config.toml
head_dim = 128
init = "normal"
init_std_qkv = 0.0446
optimizer = "muon_variant"
lr = 0.0161
lr_mult_qkv = 0.5
lr_mult_o = 1.5
beta1 = 0.93
lr_head = 0.00834
schedule = "wsd"
decay_shape = "cos"
MLP neurons of a small language model. Each row is named by its layer, matrix (down: output weights) and neuron, and shows model dimensions 128-223. Each number is 200 + 20 x the weight over its row's rms, rounded and kept within 0 to 999. A neuron's up and down rows have the sign that makes its largest values positive.
Before each neuron's rows, "fires before" lists the tokens most often just after its 100 highest values on Wikipedia text that the model never trained on.

fires before: ", ", ". ", "==", "-", "ing "
L4.down658,164,209,184,182,228,205,210,210,210,196,196,194,198,224,167,176,185,165,211,189,191,181,218,208,192,192,199,176,209,192,225,213,169,208,212,173,206,178,218,235,187,207,200,202,219,188,186,166,197,209,201,162,212,223,202,187,202,213,196,181,188,242,164,176,156,157,198,247,146,181,204,204,207,185,196,219,221,213,221,212,188,184,191,181,211,206,222,153,201,171,174,181,183,220,181,218

fires before: "to ", "and ", "with ", "than "
L10.down651,208,191,210,206,218,199,188,152,202,193,208,190,177,202,216,198,163,210,186,205,156,174,208,198,169,241,194,200,203,225,221,155,199,240,209,193,192,205,194,199,177,182,202,184,189,220,211,188,182,182,207,228,179,218,219,229,221,234,197,182,225,193,187,218,207,176,219,190,227,232,218,180,209,170,206,211,179,197,211,223,175,193,215,197,183,176,173,180,224,170,195,208,200,203,194,215

fires before: ", ", "==", "ired ", "ac"
L4.down241,199,210,231,192,257,187,241,216,227,210,204,134,219,218,186,183,193,189,171,166,200,214,192,193,175,213,207,186,202,210,195,256,215,191,196,177,207,223,178,198,224,220,209,200,205,210,194,201,204,216,236,207,209,180,197,201,217,193,187,171,201,234,244,210,208,196,183,182,189,199,176,216,264,214,171,212,201,218,212,189,205,184,189,184,205,202,201,198,221,211,195,217,219,187,207,200

fires before: "| ", "|", "= "
L5.down551,219,186,191,195,199,192,205,218,188,213,176,201,204,177,190,224,170,205,219,205,207,201,167,210,193,201,231,177,195,187,183,194,197,195,178,197,171,205,225,208,192,204,234,230,216,188,176,175,203,229,196,214,135,205,212,170,194,236,185,189,219,196,194,212,203,176,214,195,179,255,207,210,208,189,199,152,191,204,220,218,241,213,212,213,190,183,211,185,180,215,191,194,198,169,199,194

fires before: "\n\n", "\n"
L5.down323,189,156,207,225,177,237,228,202,191,219,220,223,160,195,182,196,193,196,234,164,175,216,183,189,199,185,187,207,169,177,197,170,203,215,166,201,265,182,200,216,185,207,199,198,214,196,210,166,194,205,203,162,177,215,183,209,218,193,188,195,211,205,200,197,235,189,185,223,177,224,182,215,174,203,238,197,179,200,190,177,208,192,178,190,187,195,211,198,211,198,243,230,161,189,196,208

fires before: "| ", "(", "% ", "milli", "3", "%"
L5.down626,229,197,209,239,154,210,204,175,174,212,205,215,182,224,203,195,190,204,210,210,207,219,177,181,203,214,195,183,209,184,200,213,175,202,194,219,205,171,224,279,196,213,205,172,180,217,213,205,216,161,171,200,170,158,197,203,173,196,184,191,193,176,171,191,175,168,229,193,249,195,157,191,196,170,224,161,182,202,195,205,198,205,211,210,169,190,196,187,176,186,194,208,212,206,157,157

fires before: "\n", "\n\n"
L2.down947,196,214,175,194,227,210,251,202,181,172,179,204,187,212,178,193,217,185,188,199,220,212,226,213,185,182,181,188,187,229,243,180,211,230,187,206,200,188,195,181,196,216,128,233,180,244,202,219,204,223,207,200,172,209,206,177,210,155,185,193,216,213,215,196,196,200,176,241,230,218,227,195,184,190,204,205,181,203,182,173,210,200,232,202,209,199,217,230,209,213,235,164,182,195,145,196

fires before: "| ", "|"
L3.down501,219,213,196,171,196,195,198,217,201,179,207,221,203,197,195,178,172,195,233,186,186,200,171,169,197,154,201,213,216,195,175,183,185,195,197,218,183,199,170,249,200,171,189,220,217,220,222,182,183,201,216,205,206,203,199,202,176,200,190,216,225,195,189,227,195,212,215,162,238,230,166,224,177,175,225,145,194,230,211,186,207,205,244,246,197,222,189,202,178,189,235,231,193,228,207,179

fires before: "==", "The ", "In ", "On ", "===", "y "
L7.down789,193,199,202,189,204,198,189,196,208,213,221,187,221,201,194,207,170,181,187,212,195,195,169,207,235,202,181,222,227,185,245,202,190,199,213,210,252,181,193,171,218,211,211,173,182,197,204,204,184,197,183,228,199,211,189,175,165,166,190,183,232,185,223,208,210,194,205,161,200,200,219,196,208,200,212,201,195,234,206,218,197,210,193,208,219,172,191,243,197,184,199,247,165,168,207,177

fires before: "\n", "\n\n"
L7.down61,199,248,164,226,222,172,217,218,198,189,166,168,198,229,187,199,218,196,186,183,201,192,204,178,222,182,187,181,199,196,210,245,176,208,221,195,196,187,207,175,225,205,206,217,179,179,153,192,181,186,182,195,180,179,210,193,159,210,192,168,199,198,201,164,213,193,176,248,211,213,183,137,207,206,203,209,178,175,213,186,179,233,163,184,215,201,205,201,214,206,210,189,211,197,181,229

fires before: "0 ", " ", "ask", "oma ", "o", "Southern "
L10.down156,206,195,191,219,224,194,223,226,183,154,155,192,182,224,197,215,191,203,196,215,166,238,189,184,199,208,204,189,222,212,224,151,166,220,187,189,221,162,171,164,187,205,222,170,203,151,192,197,183,240,181,195,196,206,167,193,192,220,175,206,175,197,223,173,180,205,194,203,195,173,200,243,209,236,214,202,243,227,228,162,157,208,214,169,206,194,202,194,203,208,176,191,171,192,189,180

fires before: "0 ", "1", "2 ", "1 ", " ", "— "
L3.down648,198,195,181,239,237,197,199,193,244,180,189,200,223,199,193,255,219,188,218,214,188,208,221,194,185,207,175,182,224,206,202,148,208,189,211,205,195,216,199,204,219,145,193,224,211,179,190,202,188,217,219,209,214,239,216,214,182,164,187,233,185,229,243,215,197,218,188,190,216,187,195,212,233,209,214,201,195,208,179,210,202,210,218,191,182,198,197,196,216,192,181,178,208,206,205,225

fires before: "0 ", " ", "2 ", "1 ", "— "
L5.down463,215,203,177,181,225,216,202,209,218,165,165,201,197,217,190,193,217,181,244,204,203,163,205,231,235,252,187,209,183,159,252,175,214,181,182,208,208,198,193,180,209,178,211,191,184,170,204,222,198,220,228,201,221,186,202,160,184,208,191,223,202,187,230,234,215,205,189,224,179,203,201,211,221,205,152,206,239,220,201,200,190,245,170,213,183,195,199,229,199,183,218,206,210,222,190,202

fires before: "| ", "\""
L10.down494,219,230,180,223,227,181,195,204,208,210,186,177,185,234,218,217,216,238,212,190,221,199,194,203,168,206,204,187,190,195,236,219,192,188,204,202,196,181,226,181,200,212,211,201,225,239,161,210,187,219,216,223,194,208,220,198,203,208,200,190,211,182,207,201,222,150,210,181,229,157,168,222,246,182,202,205,208,201,192,225,217,196,231,202,210,216,218,178,192,199,211,164,164,195,192,176

fires before: "- ", "\n", "t "
L4.down425,204,148,198,200,181,192,184,188,219,214,186,179,187,188,213,213,196,212,232,172,185,182,183,233,144,220,230,195,193,179,227,164,223,185,178,204,216,211,212,184,183,189,197,229,178,190,181,221,166,187,177,191,208,189,154,203,217,221,201,236,240,198,199,190,211,186,201,207,169,185,192,213,163,233,186,211,222,216,205,211,205,192,171,188,159,196,253,214,216,193,218,209,200,240,210,212

fires before: "| ", ".", "p", ",", "|"
L3.down993,237,212,190,196,205,219,209,197,218,195,214,197,248,212,198,194,215,239,203,201,210,191,202,200,226,214,198,196,173,214,183,219,218,186,224,161,224,175,230,195,210,198,214,200,214,222,205,191,196,213,197,201,201,193,204,212,211,198,211,221,187,220,220,204,203,174,188,193,211,216,206,182,176,198,201,177,166,185,213,182,213,187,170,206,224,205,210,222,181,185,197,217,196,207,238,214

fires before: "\n", "to ", ". ", "'"
L5.down174,217,201,199,228,170,170,210,222,172,192,181,205,181,190,205,175,194,187,231,187,189,199,196,199,217,228,207,215,222,216,210,179,218,217,174,164,181,198,196,195,194,210,210,229,184,200,218,213,216,214,176,203,187,179,166,227,141,220,157,206,178,215,195,204,185,220,185,221,180,192,208,160,181,246,209,197,165,188,238,186,188,181,198,174,183,191,203,189,184,226,218,215,207,204,202,200

fires before: "\n\n", "\n"
L3.down592,190,178,214,216,195,222,207,198,178,204,220,193,180,195,234,181,230,199,191,191,205,209,194,230,212,173,195,197,188,177,223,146,194,197,165,214,207,174,191,186,213,193,229,163,224,220,191,199,167,184,214,192,182,232,196,201,200,212,220,204,197,187,188,180,203,195,205,214,191,213,234,209,189,231,247,183,195,184,209,196,208,214,208,195,219,208,210,210,220,197,199,170,184,209,158,222

fires before: "in ", "at ", "as ", "to ", "on ", "with "
L10.down592,201,218,189,196,238,204,203,201,189,218,225,225,195,194,221,210,162,233,192,175,180,190,226,184,191,220,182,200,200,197,197,208,206,239,197,192,205,170,239,144,200,194,176,206,245,198,148,160,193,202,209,187,189,190,203,208,179,196,186,215,195,213,196,208,217,207,191,191,214,191,196,183,182,195,215,238,215,188,210,186,188,220,176,200,203,201,201,191,260,188,182,160,165,182,179,196

fires before: "\n", "\n\n"
L2.down681,220,189,186,174,221,196,195,201,182,224,180,217,167,239,189,207,226,155,224,198,204,227,176,203,172,157,223,205,201,186,223,211,203,194,209,215,196,162,191,188,176,206,172,200,198,223,182,211,193,220,187,197,165,182,146,180,210,159,185,218,210,194,181,179,209,178,179,211,189,200,216,211,166,232,216,179,220,195,211,233,189,182,238,208,162,162,172,211,200,213,229,198,199,190,167,212

fires before: "| ", "|"
L4.down821,207,166,206,206,216,214,191,168,162,220,207,180,220,217,190,201,189,185,204,211,205,159,226,188,200,226,212,197,182,202,218,164,172,191,192,210,210,190,212,233,230,209,236,213,146,212,210,200,205,167,171,184,203,205,219,219,187,207,172,186,166,214,208,199,217,198,190,204,213,191,203,182,208,196,197,170,223,166,174,144,220,219,178,209,162,216,203,192,197,186,186,203,206,194,212,209

fires before: ", ", ". ", ".", "es", ": ", "pite "
L2.down323,190,202,199,189,191,230,221,176,195,196,191,212,215,206,196,208,168,169,201,220,191,197,161,200,206,204,189,199,200,209,186,182,155,145,197,198,199,179,188,208,195,230,221,220,163,202,198,205,228,171,208,215,196,270,175,193,227,190,201,186,199,203,174,205,199,223,212,217,181,230,201,227,184,229,208,192,206,188,196,242,204,189,198,230,200,203,224,175,201,181,205,220,180,179,180,209

fires before: "| ", ".", ",", "|"
L3.down825,237,178,190,207,202,172,167,203,231,172,202,205,201,195,206,217,180,222,174,217,216,216,190,198,211,200,167,209,163,223,226,266,256,176,206,200,223,208,204,215,213,181,204,195,199,224,202,213,193,237,185,208,177,207,210,187,229,220,211,205,187,209,211,217,219,186,206,198,205,194,207,200,205,175,201,165,152,182,180,211,196,202,178,212,165,206,225,208,182,209,169,172,188,177,226,213

fires before: "\n", "; ", ": ", ") ", "s ", "ve "
L6.down757,229,163,202,189,229,181,216,256,194,218,200,231,217,197,192,244,176,175,138,203,193,180,168,231,217,186,213,207,200,220,207,228,211,216,210,181,189,188,192,178,223,207,211,181,206,202,154,198,185,171,230,217,193,195,187,206,218,197,182,209,190,176,172,212,249,201,205,199,206,220,189,170,188,205,197,194,184,213,181,220,188,215,216,199,210,216,182,196,196,191,221,211,170,200,204,215

fires before: "| ", "|"
L4.down452,228,165,190,206,171,211,198,234,207,197,179,229,231,233,198,219,219,191,177,216,204,250,212,162,185,193,187,195,198,221,208,197,192,218,214,195,191,207,213,207,197,222,234,224,179,196,160,207,219,213,224,219,190,190,214,178,187,201,195,240,190,193,164,181,196,212,237,177,211,214,210,187,190,227,215,181,171,229,200,208,207,200,193,206,211,195,177,219,205,208,157,209,170,222,202,217

fires before: "\n", "\n\n"
L6.down661,170,185,188,210,205,217,195,226,204,189,201,239,180,240,221,191,208,214,179,211,201,218,205,206,163,187,166,216,202,199,212,144,186,208,194,203,248,202,198,212,197,184,207,198,186,211,204,162,152,199,213,177,183,219,160,231,226,219,217,197,206,199,206,245,212,201,207,195,241,205,195,206,196,193,187,191,205,222,200,200,197,191,204,200,184,192,179,184,193,177,196,205,217,182,169,169

fires before: "\n\n", "\n", " "
L7.down30,166,234,174,211,192,223,197,208,239,212,177,160,219,181,226,179,224,213,181,207,190,225,211,199,203,219,195,251,197,165,197,147,197,209,198,192,195,195,157,196,195,196,192,217,226,208,181,180,198,183,191,237,183,209,195,209,194,209,199,183,217,221,200,233,215,185,195,166,212,199,180,182,209,205,224,185,208,215,214,195,178,178,207,217,205,233,154,181,216,186,207,192,199,236,196,210

fires before: "| ", ".", "|"
L2.down906,197,206,218,225,228,204,155,184,208,218,192,178,230,187,195,164,209,213,182,255,219,168,208,201,219,204,182,187,191,224,200,205,183,189,184,198,192,191,218,199,220,200,199,198,187,199,162,218,180,202,222,228,216,174,196,232,217,203,193,238,187,198,247,206,213,202,210,229,198,199,202,204,182,228,204,164,207,199,224,183,196,180,173,218,208,232,184,212,166,233,195,194,200,195,243,222